From a checkpoint of a small transformer trained on Wikipedia.
Architecture: no position embeddings, ALiBi.
MLP neurons of a small language model. Each row is named by its layer, matrix (up: input weights) and neuron, and shows model dimensions 0-191. Each number is 128 + 24 x the weight over its row's rms, rounded and kept within 0 to 255. Numbers have three digits each.
Before each neuron's rows, "fires after" lists the tokens most often just before its 100 highest values on Wikipedia text that the model never trained on. A number after a token or word is its count.

fires after: " m" 24, " M" 23, " w" 15, "M" 5
L3.up103:117103109160157142141139098154148156131142142106168134115145131108128158112129136155129119120075126132110134125104141139131114116144129095082088100149145080114133165075115135123103109165127085160145122119128143128125132117137125100107126129105150117095117143142113121096117096132145149163124114117109119120140156156134114085139097122102128110097127138074120156136108179129138144154111130104127133191122132101105098174121137111140126148103125141104103140101179132147125182180105139124154123125121120142115125152134122094075167074145110188120106156124127159053174182145112112148

fires after: "om" 16, " fav" 11, "W" 10, " av" 5, " ob" 5, " M" 5
L3.up308:128149094139124119129178133125121120125110127123188150106141128127156116167107141107148115151179131085076084174180148102121146106075101169071131094123104125136118113114124160100150116169122121132139152118106149131171153130118140125137147124092173130106132169131103114113118124112153095130149109145068148156137154119168153135101117096137088149124150108108140147106128166125138114136134121128158165156123113106126121104086122118112138130098157136139149073107106115123104120125125091118158134102177106148142132132135095108134140126206145155142106109149085095132151122121141142131

fires after: " —" 31, "–" 11, " |" 8, " St" 6, "st" 6, "-" 5
L3.up165:151207164116142160133125146105101163138117136177125131122148124106121123117137101114137134158062126093138128109155104118090124157111127116143147073094123131146119141125129135152102169070142140146144178137138138131128117097152118112130127101136174127180122128116142113118179124104158167177111129098134102126133123104131121150090118142174102107135157098146145142127113104143146069135101130140162139095145114155106144077115113120148128148134179140133083121132144137119136132135087125140127114154140127086100151110144184142143122126140120073144140083111176139125131106107099132123

fires after: "," 15, " L" 13, " T" 7, "0" 7, " W" 7, " K" 7
L9.up150:172150125102099121144106073145099146101107117114154116171121153136117092103116135131096124145124116118149148101106114147162149138120125147101141129135084151147077159183119147177135096175128098116125132139099137138116144106127127091130158133112170144112129137147145114162070110149080134132085138159138122128140159138142199118128162098139134154083139166089157152108122163117125140137118129107098101151151126139104183161147127114089130097098132121120147119116165132116092146082131135148159133121126120123118139136125132107173189151133102173156127122152152101120139091124127131150

fires after: " |" 20, "-" 16, " by" 8, ":" 6, " Ad" 4
L12.up123:115124128156173136171122155110132164150191145153127117081146168090133134140125128153150155145122080083083131108156073149106092113122130107118116118061147134134114116137139117160142108118087136110169131167133134126121163078126137147076131118107118130106082184137154132100127150142134120123147108108118149139120142077141177154148115139148092179141113137128140122099104135160117111143114110092105128139173131117143114122115098119110075137154138156150127110121125135127182136148103119111099129155135130116140128112110142143172121100131093128100162119141141101151127113131129111070

fires after: " an" 18, " A" 18, "a" 11, " ar" 10, " a" 7, " the" 4
L6.up438:112105113142103092112118153121173092122135132136134131190112111141086151102146112133091135156135083114150138143115132163128119102130095126100150176191103168123080131116140134140150134137138145148128100120116125098172127157123160117133114144131128055078137135127128137140093169123083179103131121134147133148105124113097107165091114112095136125153089130154121131153128135135133090130131133169134109156153132097123120127156119117114112106151110175122130134117097116122113106126152103148145147102175148143110126115127119158165165153143084132145175115151153118146169082075118153157

fires after: " " 47, " N" 10, " G" 8, " Pr" 7, " C" 5, "–" 5
L6.up586:121120100115152139136115142119100119131143158121161170081110163101121108090141148141133135140149105113135121136147141111099134125073163102122122103144119128083155149160164097132154150142140100152096138093127135116191101129123114143097121139118131121098145165114128178108112143084122161135112092102157131093097158135127164121093146124138162162120180159110131092139132113132099093145092159141108117121149127126119105147140144180141107158121130131080150132118122090136113125126120111137153181137118126127150126121108146157138047141131108123120164117117125127086129099083151136204

fires after: " |" 48, " S" 6, " " 6, " P" 6
L7.up694:179098107137141123118141111090102184129150084128101124127112168108144117101162107137127103176069121121105145103084123145155106103123139146133097170143119145108119076105135161141137119193169131085155167124140123149135119143132147129111091144159107116138114142123141140120130148149138135099133150149150117142159120114129138146100071107086126150125129139150136084079088119100139149131108179123093123134094123109159126163105124135092121171155105131161117152136146153086153139128139114149093124116139113137145133104155143084152127127093088081117154146139116134128145125137188117120

fires after: " |" 59, "|" 7, "On" 6, " /" 4
L16.up232:123138116128114114138134138127128122157121172083142211134121150136136138149151118153114125111120067128173151134118120138130144116138098094103115149172181113160138125108119151096154105105118159096114131127123111127132148098171119095147143118163148114157114144132111064100133122182154124120137136133134141148085112107129148119120154088153124124099092121135112120129098135126090136119124151138134122148138185132115114149095060140137129150157171157137119109075203154099147130097108118118144141099164102120102123138145149125109128137100114129095162141162122144099096113103118160165

fires after: " G" 29, " th" 7, " O" 6, "er" 4, " Department" 4, " D" 4
L3.up659:193138103094163103092118136135135101146166093127111129126125156083121110157134151097107111137152113070156123154159149148095096190101098155130130133101124156106138133092113124175145111118130158149170133119143129128132138137160116089132143128147131125134135141169143071125098154092152160148112082154081115153132127118137134157114126129118124160114152098152141109088140156172132086116144176168141110133137167117106075117103161167100124129123138147130121124123176118099114127127127108105121125096124179130127128119110104143137118114134124128080147097159151086133116150127101112101

fires after: " L" 14, " H" 12, " Bol" 9, "b" 7, " b" 6, " Sant" 5
L12.up227:151123148092076131102131137106123154136127092077132138117106105115107095108137141106113107141148126107198116136105127138124153149112143132111082196100102162139075129130104101143130165114139096175123133162138119121143139159101123112168131125126173166117130095133109130144093099125150128105113128137112119129145168156071120121150111124110145179100098126121173116132128126131143119116156146116102089151106121103147073133113111165070160144132105163133125155132127136117110105138203109134135165130170139102127117121100116149136158142115143127148116133140139139090161150134170164133

fires after: "." 19, "," 14, " in" 8, " Time" 5, " In" 4
L13.up515:103119132060141136068174152100104166144155142141093162122106107130145106116136112167153134114108153114146099092127127158129129087157104171122150156108142114132093129153115122145137159129129137122084135133157120132148124127122175104154132129082132130134123142151088127095103196165145168138143165126143143141152146118114114167162137136134100127122135091110133130137129113151114137157137113097168106132119122130148098083143120084130171150133137111119147120149128078102136147075093109123113085101116084155110126105107129080148177113139092124140147116174111148167149143122115124124

fires after: " P" 28, "." 18, " T" 5, " W" 4, "P" 4
L10.up279:143115114143140101103109083121109154171147092174170133147140146117093146063111130120086104155117202147115102119112114181132118149154155106136131157150134096079167078159142148116120127172124114111109095133122131115127152130100107133146112130067093127140112090111133163101130128122117122111133144114140086128112149105129158138098113083132146146134146162135167118162103137152157109102119117158099131098152157138149167143137115118127140097118105104121108138147118136147163087114136099117141084112128138146146101152103130134126194154103107137143133135144073113103108149125144136148

fires after: " " 47, "==" 7, "al" 6, " state" 4, "°" 4
L6.up528:152090135140138108096158141162170151129134115093144141162112138103121140125112167093130131133113143126146123128145111079124101083113128153118075145095115133103156095098144113124113113157151076131165126116124096145173110145140148140124143123168117154070144166125116130117140173149140117112126136166112139166071099120099147132130113141134110091083115128136119178115097183152129096169130118149145139115115134092127052088143095099078126090160103117104146115109132131122181164140143127132139167123145122132140148129120123128163167154129120128138128131132140124106125157136163129091

fires after: " C" 29, " g" 11, " N" 9, " D" 6, "D" 4, " Ad" 4
L3.up391:124140118135111134100119127168127155084133109165113164112101149125121114082136123124095153110136112124110108118148048144105099143136159117156102130121143135137107115143142127128111160140094099116148109115119152199097145087125156111085157138115153158149156133135178152138151119091154121142146064111140131168122105151154131151163129151109087124115088171115111131149107150116166145101123136130081119098135111111077158116135128149151123115137120151110199135142126136098130143160122126142114152143099155139096091107117107110120122095174136130129127140092114119141130133118060151148

fires after: "M" 30, " m" 16, " H" 7, " M" 5, " C" 5, "A" 5
L3.up36:131142117119147131122109096181163148112108085101151091170113178120132132098107134153131149171119084115176142160136115168103168110150109118143127145108208126112111144117133125127134145203121119101134127120127139188160135101120140156127107155120098156131124110156134113129095157129105116167135124139140117152125136124124142103131119131097113138167118093141128123154097128141142148089144150096109152148109155148176139129152133113158128139133148150140111146076125125100133111091098093105157130122147058107113132084143149117131148125149124146104120125087106060113108139110101141121

fires after: " d" 19, " O" 17, " D" 6, " G" 6, " st" 4, " l" 4
L7.up432:178115132097047127123095122167143119106119129127117112123159171095131147159161149100120126118137115141113111144108093196116124131122131116164152089141114142105128158100169122138165119144129135096135126132154110131124121112093104142156139093140127086120162134131136150148093147128158190115139162127096114111111151153131159135135153126115100115160146122144154115082074116101086076119156082136153118149142136093103099110121084132134127117126109114186102105120144160160139152150167120120145164095092150147146144119103131147125142135157105115139172101114105105123112161113114131144

fires after: " W" 16, " B" 14, " M" 13, " F" 9, "F" 9, " P" 7
L6.up382:145148082159134090175107121167084141200143119143156120100092141154086150123167104122182132112128135133128090136136106163163138126149119176104130115125140087071113157183091110116183158172165140115135162127135167133134130106105108103110099118125134138152133118114109140159157078117166114177128111147115139137138141163079127112116099117088118119149147148103089146138137144108128099139099136133082110112134146131116114128185116119141126154138108091134143133104122135101113114155097117115176161127134125108142139118089126136106123131140126099128137126133135118111104124100142133167

fires after: " W" 21, " L" 19, " T" 4, " D" 4, "7" 4, " Sant" 4
L9.up136:110129111113107104152119145142088120174116142071154125097124173112094140110120122132136130142093149126156153088130136140146136133161114121126142148143139139126115075176127085164119130179102132136093148152098080160141141139118097127156145120109146128123123118138123133111116159144139121131093116110114109115151143147109121184102098108160147174168138162120173161166175112144122110148114124103142106119156103124117182153127131162103102121117096181095131129154126111130089146128113127068085144103163164135152127118107110130100129163141125154132101104126148083093088126090141146126

fires after: " |" 34, "," 34, " /" 6, "." 4
L15.up162:116136130131135082151129133134118119143140160080115116093096128112098208101125125130134168109114116125122150141150146139175128108144141093079137104165189104115123118165110100131124137115106168137112122136157158156130150109090116106139138135126150150133133133097064126121129125110092127114125104144135129096134111120126138160134136093131116137119136141138097099121147112093085154171101155143086146125135104139115095127165123150099116133144153136162123112138157093079135141114090147131150143100171160127143179125168128109128098099137080132182130184139133148104081111135141170152

fires after: "." 49, "–" 13, " ." 7, " Turn" 5
L3.up112:163132112146155156138161122107179138119140192143122109122147141150129100165107126137141118158146090105177135129155143118093097149134122123121159122128146115167095160116120132161150174094130141161128142118110086157145087089102107117099123136082094114109114135141089089137132165105126144152061094085154105110141122133124111185145125189162128099128145139112105109128133131129114110105169130120176137088142124133120140110145134100124123182127135090136165157172146109112121153099101102118169115132129113125124121118097148100104137119115078137079140125147117112139143141125118126099

fires after: " f" 14, " p" 11, " K" 9, " C" 8, " c" 8, " M" 8
L3.up145:127119115113168143156138096115123156143136119128140106095098147136103116113131080112116107138127129150100134133127109140111117114117158149152132155087145086139197136140123101131137185075124114118155120123153121145099133117070091143161117136144095155071137117132115138135093109110163130146090132130183129134121119124139089119145150106112089102084151091100131108163127175122102136123143181098140130157160139108127105150144159153146101168120144139134165138140113171109087160162151143137123101153119137124172163127126137099121129126123190124125111151093121137123154087075148128126

fires after: " L" 34, "L" 8, " G" 7, "D" 6, " P" 5
L3.up368:134128139161153083139098152126130141127103121106152111142158140157094090157161119138145166105119148165128158113143120094137119095166113142105134142121135161091117153112095110112117171154108095098140156113108132129144098130128170125146108127146139104160146093106132135122126115120131143135132113171121149126141108156132138107110148111094139098150111137068103091139090159084137129156160145122152142152129129156114154180115123124142097117132153141121167109081165124096127131117113148101135122073100111128116192085119159164123140135164120130110141116128101106151108124076178058165

fires after: "." 46, " f" 10, " |" 5, "-" 4
L13.up286:151096158069145127169131139141107155158119128100122140081125119146174107113079097105152069117129141135166099111106134096122131081127090130178156125131102138147126141152100122126175150133138123122139183116144160140113155126118162112166115138148068140129126180141101171173145161122112137102054123156136140157157136120127122152124119137123132129098098098103150117135142101110086163142133108114080172164140118107127143104129137104115130133148132102152106117129144144142169139129138143112133111097111118119142165161126160096138122135119138115107130128131173124136155107113075099132

fires after: " m" 17, " f" 15, " F" 12, " Mar" 7, " M" 7, " fav" 5
L4.up619:149083130112156116126108090133134145152130162086139120101127128098146118139145109125088116142125110145127108174135149126144146085122156138140131100090119101120125091131090151091162153165164171152191130103127154116107124123114144094124116140130125139131206113125094131134125107149122142168121124168075093148157107117152131129119116098142146124061109057116136153152135156126152117124110083148170113124104134131083124144160140137157148102157159104140138112128128165131134125124116156120139134112143125125099182123171149134096127090134152150130096166143106126123118128092112094097

fires after: " m" 26, "M" 21, "S" 12, " M" 4, " as" 4
L3.up87:138141067174116126090116109146140130095130135108123082097145130127134137105136120158137132133120128138127098151143185146121110119156128120097166186121157122131126156119137180114120127161158137132131143106121142131153167081120133130128186131106131167093070100124112104108138124157093144091124147101159119077137158107120137099115145114123096136100145139109145118130134137116116114120109086135056165120124151113093137157145150097133106138129118152110113105137176154101152117112101104151082108123185108145138139099118102123132115145179190137145122177126122101137112141144109156136

fires after: " " 59, "20" 6, "In" 5
L9.up490:117138120117112154140112131154092145205126157127153140110119109114151149122109129087115127145101110103125161157104128138112131117129170090121103105143129090131129134156084126139139124148122130160147106138126097141165097139116127136143107162116140099142101129131109128172143104154177149132147105140148143147055154146088110155118122153083120095132142089105145127161122122112163163126148115133141124145143142145148157117172095117109129170132107191094147098167153188163104114079114140137162107110118144140138127158068135126094096125140159109126145088167114139129130120152125170111

fires after: "." 30, "," 28, ":" 18, " ." 9
L7.up544:158172113106154079113150147185108129157152127145145151117124163140156121116127135146182130128121112098147126113154114167104102139139133125092116109159097123121107143200132113116132147130141121134108118101157131128155155110080141117103120087105127139132114121158128188087130110106069179108096114103123162139145144135104118167119157166127119110106171092111130117146138155122073110130129131122149142115154166126143129136152162118121096140099144116146119116132121146079100142166079135106180127099106116108145132095119116127137069114098120140123163103168131097135150125102141163119

fires after: " P" 15, " p" 13, " K" 9, " R" 8, " W" 7
L4.up636:132178106137107148119095127108116158144149134132146114141152156147101059113137152118151162115143174106130084164112132149118157119135122165126140173080120091106104095164115081155154142134122101121130140134117131083119115098163131136122187152132167123169158138065144123150109132139135119147125149132124085146102161153125157138130137098156131150121085156097148119122150090076127109109091144134129100154117116143122131140136106172150130109123133151151086157137110103117086098153134156152166100158162119141128107113110116133105127159171116123117123102142106122109109129087133144179

fires after: " |" 36, "-" 13, "%" 6
L9.up404:173127125145124093108160085087153132131081147103162130122095137064104158141095153159084131163115066168125081151108115137147122100113132105208112131165093135116101139106125137120107131116122099162131139117159115147124127136135140128148120106129155137128094148100108131099126110127146093121159131128163109151139102157102149141125149108133150176113075100101151119154108122098133134092107165151097130163149138111157124154133145129120151131144103141140116156115132168167169116145145107114139112110143126137126161111128163115133152169179109114099148107120171134149102148125153138099

fires after: " l" 14, " N" 14, "L" 10, " L" 10, " Th" 8, " T" 7
L4.up520:085109121187096157164155134139125162148091070131140106088171124112109122127126096102119124093099092148153126145135171137136093100151109158118147147107123115121109152133097068128111141121155110148135133149137110161130126127137168130158100125111134121154125158109124107157129144094168148100115150130105137138123100130111127141141095152088126086118154159087121075104125156135113147106139132094116138156147117094091101127117127173119107086123097112108145154135161139135079141100150127154118119118129076106149139147144144149171141137127089152156159151115141135121122088113160164187

fires after: " " 42, "\n" 22, ")\n" 10, "–" 7
L6.up583:137128134123128133125127148132137150077135065146113106131123114121117141123147085176095118143125119141128148134150118128124128116080149135122150108093110122135094185125153104159125109182142131104161127100107102102175137142142160092152141111152113090108154090097119143132083138070136075134123115091167116155178126106162114167169134148124106135134143128146124174173109143135131151144116165130105118120121127146118123099138112085130145094101095136149113150174114142160135155146094144102141130104196125155109160123142114142107120131105184107104142096150089118141110130140108127148

fires after: " b" 15, " B" 15, "B" 9, " g" 8, " (" 5
L3.up173:163134164133128089134119164128123137120113096141118136129100166108089121095148127127162124136093131153108069147123160119121158119141139138119053135132117119129177145110151113158110119137105147105098153144136110095152142154165097117143078129130125132135123120146102108141134138127091135118105155150131172142148092141149094164109113142100173100113102167190117104134121117128178078116139125148127120178116129139112137116092083107143125161130102126129146141125095107137177106119145135117142159099147131152167157127111098100123117130136117154091165120096157152126195124123090120082

fires after: " N" 21, "N" 19, " n" 9, " un" 7, " m" 5, " Al" 4
L4.up209:160128105138119120074075079127103131103097138137108138158122174125160136140111081134157159153085114131108129165132106114097105126133117126116106140103111138146150151135128134178088108157151145145124119126138114149147120105094104136149128169094145169144142137120115121178182130129185144121094067119102155131140146146141130104129098164121150143163126121137138130109139165070118141099117143147102119182135156092121123130149148122132139133157147152096136080129156139153158083108095151118110107134136136092146155094154156103126137109131112117086166145140123116112124119125092157175

fires after: " |" 31, "," 19, " in" 12, " -" 4
L15.up270:138106117082143126064149108119115153095099136149161148166130110140138110088110123130142162134097143148131120101108162092146146133134116126101138112125131144134094109123117096142120145143100092137123111121113129140132098112154107150118142115173129112155075116171087163099130163188143105168171085119088133161108088138160193099156137135150121112119131110114096147155149122140133131129115164099105110122115173102161116147159078106140159166155154145106082122148118132112123160133097128120144178116183133115107113142114137121136110105134118136117106119122104131110138110175085115111

fires after: " c" 13, " in" 11, " In" 10, " ex" 10, "-in" 7
L4.up412:183107192112106152110147127120118127102109162114159146157117101058113148153101094130137143121112149109125099161153085149102114136150122122140171125143125173098172147138168094095149161138146158137098132095069165154135131110139132105103097086110132126149152134096111127164144127128120111129106108112131125175111116121110136151156106179138128128125131106133103129100145114129118115094135180158143144153110174117151134123147116135163135106084142134141161120126112180134147140134153138117162148120138133139117151063122113113122098108131140088131176092115109085149142121121110119154

fires after: ".\n\n" 23, "." 22, "==\n" 9, "P" 4, "==\n\n" 4
L7.up289:122117115126108116102149072141088148149124108129148150113124160129125118106143128163129094143088156156115122140112104124147115164126110104132104152133158131133156137119186077106101157113133121116102137114107116089145130160125094136124136142116077121116098133107149168160120099157129154107155108154111112110094157095144132109116077178151121121082097155145117113136171124171111130140131168115148113117086097122178142131142118143137116135166134159157112099142145148121138101166115151111117090127096116106143125138116089073151146158151119134155187176148092140149137101128099091092

fires after: " in" 26, " de" 14, "18" 8, "In" 7, " ex" 6, "1" 5
L3.up100:124099099115124118144159149094120128132142138170139106131108115094129199164096103090103142098114133157128097129182124178109105101133157114098113121159144134123165122120104113125128132100117127116128110127115104117118119125122125088110098137137123070140080103127082113147143131096161127114151175106154167108116118116116163129186130155131162077105128091177170111098093142110167078128119135130174147123152112143119169136150107143147102135100136115136189111138111155119183147128119146124139136123102154109122101153129138093136098137107135145158132155139086130153133145144134113140

fires after: " m" 21, " c" 13, " Mc" 8, "M" 6, "-" 6
L7.up472:123148117125114118074147133122113134118127087113152134125138143122138156111134155141149089133099100108088086169129162160117143106150110132123164117119138084158144134123113201157108145115143108153137130119125135102166145132081128141146139115172145126092105154139112106131157152120123165108124143156142116125089105137145140116152155112118145115094076138128157135136133144127095118172158094120106097114103127135098156157137118158157124160092156096108077088132085148176102179118106106122122094130123121133105171137150115126113156112161176156141138127123107138096165191117125082113

fires after: " D" 22, " d" 15, " %" 9, " O" 6
L3.up540:139128121122070141130133123128147134106150076174114148137110130155102107167131174138126133167125090128179067161141128165128122177116197119097129116161133147077149081123120112146152151135138121117127141142099141151137119108101100136140147118122104101177147099151133146176124119118132112139149097113085122143136161124162125107119103107136101122134155134141164136096112140129121127130116146117111113133159132139120136116102090107149154138113152154082116109123149079136096160153144112166157125147125105089140153066070146126119155175127094142127154127119138110134104104105168123100

fires after: " Ar" 24, "r" 14, " S" 8, " a" 7, " A" 5, " Gr" 4
L3.up557:105133114147145112120102191112102117140103176137110112150124103141127094096165112129122105132149112085129183142145101163140121152170150128094145152124119156093101139162148141120123127147118142146185125139137125101147144155144096138142139094138159149129107175144064103084141200143113094095100153143138104105130132155064120119080123111139107128175154148161132102162132134131144162118158119112128073104160134136085154114119115103142103137148091132093116142106102137118126130145115133078135151134136130126102137120095117125158146131146083136103140132124140127163114138132111167131

fires after: " W" 17, "a" 14, " P" 14, " L" 11, " K" 7
L7.up490:128125110145142096127098095117138116083121145145136132141086130100126108161140127068111127166142135123130127151115119182116158088147142145091155161126161081141122090162138142111182137112124122126131134116124119123140086115145179100130123126152097084125147124159131133163139102110108135144117125098131135136142173153155147122082160089118099104156142121067146167166106128116155147150103116154138139093134106153065118108135103147156106080130075162106152117090146136156142132136131094126117165106142099123163170167142154107130158143142119155143136112119126119120150160117130083144

fires after: " |" 31, "6" 15, "4" 8
L15.up677:128134120145137150104142132179113159150153158082124186132110139149111127158100114129128119112164134116158100060105137181148137103165117135106140098141141102135123104159097099125152147148096152166103094162101140165121136132112133145156104120145139126119121112122117158162142156152117134073105131108131119128143150116137138169108157128138108110125137105101130104122107097190151175134130140141114116153112105113081140133097121124139127123171098166111116125135160108069118097113099116151153144080144090164110163146116145134147087130098161122109090124127162122090097143126097168107

fires after: " " 30, "20" 22, "19" 18, "18" 8
L9.up2:154169131152134103128102163120140158140123115146138142114130128110157120149103128127113131144130149101107135170126132163128136085131140128118126127126118131120077100151117106178077111136086154130169163100108130121165123172141128101138119145124100107111108127116135111145077164153114148142131141147129098101100102111127111148090107129137166080110145057118157144093144127160129121074124095094206137190117129146174138094129111118118134141145134129159112141142152181106149097100096153123129126116151146111152096124125126117118081173092112105158118109117137163091123135123121113155

fires after: "2" 16, "5" 13, "3" 12, "1" 10, " (" 10, "4" 6
L13.up8:129118081129147131126131118145110133141104111143118136159153164127086133096138127143097116132157136078106097124147093184108109114194125110060119121139156127138158138129117116148077121134151117126103088117067123071110112122136110114162105140151126141168199144153109128115156159105145121156138146119174128129155130156083125156139149129118129113125125125137147137114132104155141130125153175123105103127134103137139183142110096152132141129115114134152134107148120101088106143148117096157151137205118109198124126126144135154108078136136101123118113132147138127090155111108137130112

fires after: "\n" 41, ".\n\n" 26, ")\n" 9
L6.up276:057135149167107105152132160207135126111149087150140133167133142114111116118128113173107103153123123148118089169119117152136148142135140090117163088132149082140144112122162116084123152116163136157119150097115063145143110139131132163144119119143155121129107096095124124157096151145128133077098106121106110175137135145119119140142154129134136187096144125122144112147133157146167100133085123118138092146104130082092156096084127159115122127114138139169074115124129165138122118080126136111107153150159112126084124097115104106120126150140139106105149122106149135151139127130111146129

fires after: " N" 22, " G" 14, " n" 12, "G" 6, " ent" 5
L3.up74:118166140150145083105078094170130117110152128136139134162083182142148159122123116090141098096120106165156146123121116127103092127135145112122131127137144108105198148099125131101105127111159130075161107118148172104152111105135129094109165138118110157177150121158089141164115092116131133127145095144139107143145129134095133138108125139161155117140143126106116152107103130107119131126134142121118115148151130136096111079127127174109113131128162110145144106156128170064157153102111140114107122095108114160088131093129148177172116131091176104130113104150138153119104109149160120163

fires after: " S" 20, " W" 13, "N" 11, " (" 7, " M" 6, " Br" 4
L7.up366:154127123077118079150110162125136137112164108127104158113089146141118153115162124172142105079137145185120080131112132149146123120135122142144117143150107082123164124125105130082117141160162107116160107135128113110169081170169149180187098089114103112150129156161188117109139121114122133151123131140146120142144170184115134126091105132115119103097106117128151159150125137143145108128100097109130123125133126101126156155141155174117168142133143122118089123136123114091082132139140133121181119084126104150141067112091118120110157115130121111123115141108113140106102115134129137117

fires after: " L" 15, " Ch" 13, "L" 11, " H" 9, " P" 7, "P" 7
L3.up757:112147110143108125112086128133144133120103132098120122136077148112123128141129157132143122123133158157184108178140173149128162148117120102148157157129094125092107092148150138171138148137096123120134109122107132155147107116154128133141127134143084131172142106121108117174120128143104104169130153103151131126098106173093138147126106140106119135062106121126189134159133111094176142137153129057134137146128116121128136161137106130115120147154119128080131140109162062119099149129166111125129129134172111139158124087116109072135158129163111146131096118123119074099150180133137119147

fires after: " N" 21, " m" 14, "M" 11, "m" 7, " n" 4, " ex" 4
L4.up466:073131116117125109158107117128158133085120105111140098143139148123156106097103163085175149082104109134159129193158144115118118131113098090107139127102123114101144123151124106089128134100170144128172101116147149158132181123140115124131121089152069139150144152143118102161155103134123106166116130149119147093157139139126186119133135119155130112110133181133138130080130115095157164141165095091099149109164120123126110130140131169155148121119129156104126124133136093110132170115123125077129093128144150112098129120126119153114158133117156106131145129079121179131090140108079134138

fires after: " f" 32, " F" 31, "F" 5, " C" 5
L3.up560:134074092125122126102108167195112134120137152094121111131149108099157113108131143093110149132101116096092138182188108113082112110158157120124123113133118126161137122138105111167094105141133149146181139141146143134163104091145077094132134150125172132122130125122115132124098121091114135111136130113141150165128092129172123137134132120138078145129140105123150117097129159148108115142117115142092163108121110109095128118134163162151112142138151164080137129157143158084101139150121094072132156137159112176141143140109152138103138159155139125122101148152052122142135140113141111110

fires after: "S" 20, "R" 17, "O" 7, " S" 7, "M" 6, " R" 5
L6.up763:143164152143054148128098093129129133132106116109083134125116135098098088137148131157116146140135117105100103145141112160128075143096124128128157150153142084166154166135112148122098146129123112140088120162121157125202144126126134119133153146105128113136087159116125131109182129125130110103128135143155136140158104085129141101120093127137158098140100124116167144075159148158178112126124096156124160113158127097128136133110132123125162125101132126141112091134116132135083094174161118124165155101160118146122114112126140101128147115184113101146141142128069101170092126124165136139

fires after: " |" 25, " at" 8, " Turn" 6, "ram" 4, "00" 4, " Total" 4
L14.up90:206108124135136148095154110103094168125130127120123092131079137126123177084137129132107112133124104136138187149166106095098115141160142120160102143137107123148160158119070108153086154117086115160111100130097132086130128123101114161127164142126170124144134123137121094093133126136140134130109099116160091142120122103159140103094090148159168153108136126102128111139129114119111146086111170136147131168138094104116158127107149106152148125117160132147129189114115124125159132113153116095092124158119072099136087136141151139147168147112111134118153159157114125156132154119130117099

fires after: " N" 31, " acc" 12, " C" 11, "N" 8, " And" 4, " |" 4
L3.up216:112098116121105125109160156137104171167126161174094143115117173131112147136107133114134146129127086101066155125138129108137075150121171126153138073117119167117118107077136076135101131120138082186142092133107168153151135146105121112146143070142126149103124107148122210140126187121147118133106143149131135118139139146111136128134134169121118099090154148103082107166106130110090120122098107146129116116133104099128144152139155134140128141138160134129172143134122124077110140132125106157157128126137103119132111121155149126107088095136134129140183105156107139130112120135148144133

fires after: " " 77, " (" 8
L12.up136:140116119080134080130124149166145136179110089144127138084111141104118101101121121128114156124177141139129112104104128167127098105158130148120139130120091125161120159139130080110131117159128135136134146141139123140164131147133098157146124141107118116125070151129165147191157143148149140162116141115114123109092114060148141164087139159132161077138169104133103102159150149147114113109159125132112141134166099117106185143101106138104150150132103131119115147133134123108118102100124117128146153100118096122178123147109131162168113098168156142085145080103159156091118105107112124141

fires after: " m" 24, "," 11, "." 10, " M" 6, "M" 5, " com" 5
L3.up372:111139092118151098088101083112124138085112189133119181150125083116138197130136118108107173108105107109111125153102133165134142101148119142107148152119163134136117087149121152107093128123116104078145132100090109143123116136143109187130101116138128113108138104157157128107139152139145161117140141130078134125144146133153146090180122153115108119112154102127108141082163128117167148123147142118114175112087158068124112134162104114162112156128160142089111129124147126155143109142124125120117117135145121138125150129122146128131121138176139132095101161142104129131168159151101083078

fires after: " " 44, " agre" 7, " O" 5, "==" 4
L7.up543:146115115102122104126132146141161138157129106142128144138067091096125165118120135131114152125108135102097134118137153164126094097113106116167108159106148136155120085071123120137114171133126122092152150127131120129140116158130119090134148110133141118122115118145088102110153150095137138150111162141154147152140149139095080093118149142120087117130107119132202071088109123122125125098166121103172153178103148123128104107138089140106137114122091113132110146115162131122126109140150184157090161108145135107095143157155141160118139178139156163134142130093154144133086176150163114142

fires after: " S" 16, "0" 16, " P" 11, " Pos" 6, " F" 4
L7.up655:157148109137119110118119115144112179187143153140150130082096108159096106099140164164133151101159146102123135142144096170104122126154116126134125187126141086124156101107117135138147154112140125127140185116109140070133173112127140107134127132115127100118118151158125128127088118177166096129145110151137118101154104159114144128134114121107140132135150151103088145151150109127144112169115198119133119112131140114117111128170113105158150160130097112146103110089101144111108133141095093140165140129106132099125091162082094110108112135177130136145123100116151105084136097105168111170

fires after: " J" 21, " Ch" 11, " ch" 9, " L" 7, " D" 5
L3.up56:137117079144179148100148159147108133139113142103099127150111159156089172130154116105195143118142180150130085105132110117161151110093107118127126133143121131101119098158134103155093134136118121112126110148142136128121168160107095157126146123148116122137135109138145121157157065129112101127105098118110124135100127163129157129114146127115181118094156094125152140179138127092101115178136117083091114107139138138145146109077114152123164092149182140131096142106095144123133130110166137156090106111116135115146154136133164101119107121162098108140133174119144098096115156124097106097